From a checkpoint of a small transformer trained on Wikipedia.
Size: 9 layers, vocabulary 8192.
Training: a variant of Muon for these matrices, 490M tokens, 7477 steps.
MLP neurons of a small language model. Each row is named by its layer, matrix (gate and up: input weights) and neuron, and shows model dimensions 80-207. Each number is 500 + 50 x the weight over its row's rms, rounded and kept within 0 to 999. Numbers have three digits each. A neuron's up and down rows have the sign that makes its largest values positive.
After each neuron's rows, "fires in" lists the words (lower case) most often at its 100 highest values on Wikipedia text that the model never trained on.

L4.gate32:507492516538504424451540468497515573503503482420513521444506447485583517462389484438481408575520427334464468402565425443456579457536567471527563449525498440486554514453519445482425465521420514515511549539460475452407540468581520498506486542450524471494536495490398513483451521470515475459491518597534558444450580477464479579529489489513491456565494522471551547461447546595581511412546
L4.up32:477529504531511526502614526530464468539396543502491516438543613473529456496564409459458359585439533570561512479464546530504486458475517438557441526457556544458510403551468533575502468530495441526420484444560465565484535534435454472607578446539617516470527482477413465544538540432471444632509487583643563401523440623461463532536510446533494484438516446360561432415521475493539505439510
fires in: "that", "this", "university", "each"

L4.gate447:522583484516484487536578480481425407439487464464486452601520540574502480464492553500577530536421497499543458453504464641417449522515464440469474579469458605521556492512386555508537466530455607606444486612504523538550443536515496552458474547556499542462453443460501496448485538486490633421395541501555521482487574490539464523458473416539530494570507593527594465508536424544471512548523
L4.up447:528524503441533508560538474495448511545477575479506557628513521529540432448476498382511511519535562442464410542536472485425566506537497521447557501440537520423624544567512525489520604516475511502573497519520501530623538626487498486576575508452551492575461610450446551491527436547500419449451436541473395499540508471577550505437541540531418522458418509436451403408403495508593508581446
fires in: "its", "s", "to", "the", "of", "with"

L4.gate461:462507554496468573509492385534470453501511536424460500577505579530514489570480407530542410506546523429506468503435456522511444545439484482521529604557517493516519504462508500537567469527522374471552491428399546551433475528496463461529439477529561532531436524413491524483515626538501551450526473470580613474471472503503475515466472655479484448482480614477577507576561531501447514492562
L4.up461:469551533443441506552535483416599457485525518489490517462458502425385477492547479435484506509513457498510458514436605485516522444486563511487465520516468533465480410611449580550368604516500464416519350447530442572456498513396557494513499479469557532572496498492468468479561482434488621478563475496556543422439436373542535399510411554530590447488416582485544542511460496457558526536453
fires in: "which", "that", "who"

L3.gate681:431595558475490508480559531492414544446409458516464535498443568492482408505490399503528508469585479459517491443534498531490525444562388543603536490507456471524500465513513537484510497585452508544435497382474517537503535542461465511451463463399417513462528567491551465524437420463491486561536499571435536475388505504407485418585466505494543507563486434387512490529437551476512479514483
L3.up681:351456478532559522442435563435541437510485461531426548503555487559545448499519513497484446442504461445511482500458407524465453546562571427504501555514485449419515445425530501507476473399424539514561471439570446548466489532534542483408434510469543506591491514508408518662588448482422515445488491504513563499539477499567559500533497555529411484569453558525471554436480538516529503498494
fires in: "in", "that", "as", "this", "same"

L3.gate739:449495577447509443582362469518351522548562533543495512375589527559490517536493591479551480526492483521478489512417540583567462596483507550525483524473420530501466437461418517539568553380585592432439561497553511432545489486482542498504512456442503484497446502539523370558551427523519389496473593538455546509543507484441496523522532519536435533526467476540474476549525534476541518493524
L3.up739:494466540491454515414428414453512404527476488448480502526458543490475449551530555448489517565530514453511417429518587520487534477401502470476542407582425498468416536513581548598461553522434416394427549399520469513602441487570547519466486485400568486574483408519476543447548431418479550569482561529532501471460434511519459508456542470481542586505518580444429483468572522578417533551461
fires in: "in", "with", "on", "at", "when"

L4.gate217:477479544518491562473587459535474523575477510437468493510533485448588453574458473496447546465385490491585455475501495517471510405366473480562541508506566508461550470508466476541495654504462555447498434439521560547402538498525441568486418418527468503549543469621526530443470475411497567528497477516457450553461554482443474529504516552510612478564524521491619553468503478415453495503558
L4.up217:517451582435459547577532554378491443483467464381512583530420511460487560499475380483441495475523454540421393575489521596480539474499499559497425550515508488534477456498410519495519550425541549524444648486478461521581471395525584493511471491562528431522512514451486504562530459426374560518482508521629498455554493569484442579502533467482564504460480523588412503451543512509563547488501
fires in: "as", "by", "and", "it"

L3.gate228:543380572530534439454495472511488475430484571491491502456481403531504487427521573491419405488544385546439526597530464493451540522530499496552439511467545500457485511565575585501613478494519379546540437519495644466515451541493525480492541466540469498399470471535466486592534505494479497460526446492506570492492585493547493557425509511442436397474412494521421516524422468454493512421633
L3.up228:523535515496492455463522564510458537550516499458503488561510488436470402555497492491423588514461487528587488525539477535473489492534431535591534503534511526625461498512538537461522529572365460387551362538433595418547508569504555495524524539371479447496460491529492465466543574418467473595495368570538575486511518564482533504410467600449463574495456479487453432563490408497462563470539
fires in: "such", "those", "of", "few", "many"

L4.gate671:622480568438430516567546421465506513501494537550472457545471513535506457471501437514516453538469534549471568610511498491431469505516502495498482501511475516501554577448466494510510473382439438421533506484478572508560485553482477526517425471480444499540425358484552473403533505496509550539328488470502557439514442502529590514510516516510461483503490514543559530554460463561551463414514
L4.up671:575494495436474546559547548479495496551472478483414558539478561508494580490515452550453545541545499485563523592524587535497478521471503593496528574640634340403507541565520582512480528497530595508402470489532511443556507553460485489522479522463522562466537431451408437581496455543546549417489450473496540517520375484448505458484595578506486460505484431588476453530507488510469476446419
fires in: "who", "for", "are", "of", "after"

L4.gate656:408443487531484497491533523486501520587441407541424520450531529513500470525474410572491552564593565371465482507387512512502522543504555534495441414570547522493503516511596469486546520502424492533528509554515508596550527445504417553505489481539499436471485479660528455681546511413566571495469480365452588512500414450488504524500463523467606495538437578483485449406445471516455437551477
L4.up656:419536496541601429477520500470588466487498476550530486491589539469414542519497524543508526490591577504471561418524468543477519561582528547461579401435552485565533492441518533503542490480442485570381484462507514504528519545470532482394563511447562599543406460538532444451527460446464551504520534438501488475579560441530533534549444567532447550530494506545419431441487573448520389492492
fires in: "on", "of", "as", "at", "was"

L4.gate710:540496578542548540505490420450446497509486473495544514451597446583578427471525539466416517528515562495392537452486572519543480515536342507574491552553526493567483563570480492452439433497600503455505449482487490437571480536520455545566521502482521514470493508440495492479510553552533497456571510512482439478529528523496433391401597542508473432618543516456567410433436511502563481409471
L4.up710:496466561464466510508566477476456503494437486507472530430515476571552487467476598469430467532537549400493509526460516490564550463490439532521481542474492509533535517406518461435317477519478498608593452462497553482438494447472511492540440581509558497494448538528499411521437535522487444429491515488484549502494423394451534567478505577438501533539527502509484552525531527532539405557575
fires in: "season", "year", "years", "war", "seasons"

L3.gate342:407503566484496550509514542540508581533513470440484472458539430559559499464431427371494506581466532489452460485517606603560502517491483444476528454448482364594575514548523455499433613481405475526453439365504448514418415557464496458597573500548494503464525466542427459480514537459471519493525492532512515514418509517453492484442370572501601506457433523508449502493460445463471471383524
L3.up342:471547477548556548470454575431488506559447470508532499454501468517454455534573518579575466535401463415526484522568489546502512412586552547532498492444496486468556464482535477456450526444545508462403497540467427521476447570533507473568483442556572410548523490469470582516492526447498501539423495544575365429454508440480563541477538509473523526425499484521422447449542575503518452492542
fires in: "made", "that", "one", "utc", "each", "those"

L4.gate115:465553536506497463564479481453519437529488461501479476438540424555586506540492428556540537548495436487445496456467455456463456532534553393518493388566494476491512425494489489566508486480459497488436591450476520537491488577451367391420471444513543466456479425464540459450517430448552488476411495524407487427488447459509509517578357455523557601541521483467487486410600556541439588543439
L4.up115:450517556429562450495507487454448520545477448503432445484559410501569611505469571440525462440475548499528518556420419475443430493601553523594438453542418525522441410450465518475496562591548460408449540485483481423437511524588527455484495556518537432513557552390493545381549506461471540482481508463490530433491522446554579423564493377474482530500509518501417519478528545560534519570504
fires in: "of", "on", "the"

L4.gate493:414512456482460506462487546433488350530525495440480505556495539459538511494418557530510505455503504564423536562512509499513438517502557475548518586518482363518572526506513497512529541456463434481520548493492523600493573472559436555420470442506478416526446482517517431490492467578458457471530550578511476466494538537457525570482503528471476520553502559528456473516615413484474549465452
L4.up493:574566478479471422566448579491488432509503577514423425532504619464523439520497523523441565472503596480383410526522515453464507523515493454484526519462580451501489464541554499411481401482416464504549517496478504522485537519561508548423520519480530545590426456532523511575490418471563538449473439457539466489565530461444554544528497532441412528431505424661456445572643618501482554506513
fires in: "of", "among", "ind"

L3.gate808:622485457462404594478524459365563440549581592506495606476533396590556477498462498502458482471434483458442491571451559458515508500567498582500492527455498571530508559531452401475510462408520497409465534501530442559486467450473491463425484489490551555527420452515454375527486560446488477530582452426509483502539397390494549511546419508530435550569571508434454529560461567468525465560446
L3.up808:526509497399487454465581339497551402458522497411398465540498477487576510514381423472435571527510515534574544501503461462459424571512543502601603516476473449556518490432462548488452516518541545479461547487441544500494501563458551512458508476476470493478520478544350478362484496431522514408466482522485566463521529485492522457521447496492500545468464459532410493570585546485532590401520
fires in: "of", "being"

L4.gate707:507507434440439540538465405470438456493503475431528530431472481492521526537505531545546519583527569491532476496537490489592530524569461472505404540459552515457448510533578456538447466471458533491484449409479419474529524542499538465535460483570617526572477554548502513497539511440524545481547385551446534497484413464422532493493406524558501435498546479454558470428662501372466480454474
L4.up707:388548505541413431514544437543522494525535513576435446520458654585492613499417508516530437431446497497379375469495565500482453523528382449454556531528514531440433485579472454482540507610541411536503456543502516496453446483443430461586512501469546455539557518537441538530489536443453501471495475557532468440493478526453502465508541558472539551485548512415443632535478478528488468495468
fires in: "that", "who", "example"

L3.gate441:527634402536461504408486481480475453593550550517569523478582490494568507441588528512551506478553529491515575457504490480476500455526461444472480559555536511517534439529552521513408536460536515504432548441505439488501548485483459574457468556489489451538556488465481490503585327431558512571459478432481565449471521495595492459476529526547452573499457559525437507538584460548542552579501
L3.up441:522629400403478522428517419439458502380577488424609574500539546578530492536603546579498501511540572501436517495521501464489524478545519507506548511496538478517522489459532486568515536496601513567452502550495513523502450554494538608498479507504455426622469514485536422489587487508498509519471459427492556469416517468517433461513583504536513595393460539527410438531559500539580519549493
fires in: "to"

L4.gate752:540474433454423477494437450442523462530519513393444458652462486580437494562510429571452488547489513474447506470484590586449439486474536494552505448533489476516475448532453488550524399516518547459555427379457447521438453488558484476504510430450530578516491443466485520433570523490500462567430516564547447503596547458609584546563462475504520557509472478467540514513418568455484610393508
L4.up752:498437558518540534493497456456504554381480601432515526521574546507534519500498573459516487617562570575448528503474534480450516545494402470605484508551455406596394531544484549545512498483561457518544521512539603556530516538478545485408476405494524518530544420548481432574497479511555580493505489506491495418475491518499505590563518550488467440393518490502479553521512502559465552458532
fires in: "of", "dillon", "ip"

L3.gate713:614535411507425476529538452542585577504534494417598616476501536448453548575502509468573496492492543492546562540526474500505503461406584487478446475525531573554474515465506428428464543508529516470481478459546422424573487504576504567518562562497467460470505661527534521454493539615539434540495486508445528423537528473495453486524554454488483480583483477464535517611570555508514481541510
L3.up713:559625493505406410517528489507491568539523413451543467536504466497418579473515457494439512480499577519496463537552528506506489456530502547475519490556588489434593445488563470578516424598570499535475437596530464469480532524522477497520494503467521498571596464545509471520483513542538456610454448467496470528439515504508565441521562427439510493482563405508504491433524507537511461547530
fires in: "to", "would"

L4.gate40:474571410474429506469500433540523467464448484520451563529482440501523542512532491597616450464568430469504548568468422459544478449529571545609545557466492533476494607548498511554463526465457506411411473390375462506426525543526493483501423446438380512444536496411477510479535533458418577479491484459479548500475512507550498457520537466559375433452554513492490358470519581450503494529565
L4.up40:523382509519492491461508495525521477518442533440463583577438384599541552437514493441475486462534396480448466482425428522443485493501427525523484483516520540517515419542471456487522553473529539492523516460530643529515441495515533483595528470507395569452444492572536568498506486561574486431480422495543488409519459444561467525500555497522493560543508445485458487494417570516492556637454
fires in: "and", "which", "his", "then", "who", "one"

L3.gate790:509610475549522484499492499537459459541520469449396431457482485416678552469477479609445466433412462453516501505461413574511409536467526504437414518493474477504475446607539543456526413588558508478530525462451546479595481384418541535364430484566507507553526419491485466510509508524553530556541477418517524462546498525513504541530525483525540498540461467525580567470539406519480520411448
L3.up790:483589424475608617497516595430541482539440491439443550443471519465431543477447413584553538561547524540430408490452500551426534506481474522522546483506500522533473520565493522475487523491545533357479476493405511547463522454452516395460585509514561469520475568502453615457457460515511553481446506424508431473512605493556541422550393571426444564463479484550531442485523524501499509415468
fires in: "of", "in", "on"

L3.gate329:459499422484535498465534506319536491487530488523511534358556429484488571454531471487536560435522537500495538547452543560454422441499534488559426596527445452513532485508512517507534493533478506356492446544550615391571519635455585540491529476600524504578519433589500486420508487431485474536414576403509533453461473395539524569521469524474444585545488411528519530513545550473544481539554
L3.up329:479405532364493565429553559375509509440480515462538494457458485507510452505527577502543422519400474477474453552511427519460500466488508552494423487597472532550372526461450493535547481582494503468521520432470514466514462582511501541523516481504526567511528555608497510419539520496472482492447528493530456539531454436430556517509453548448515449505488532585459397550471491483482583489476
fires in: "to", "of", "on", "in"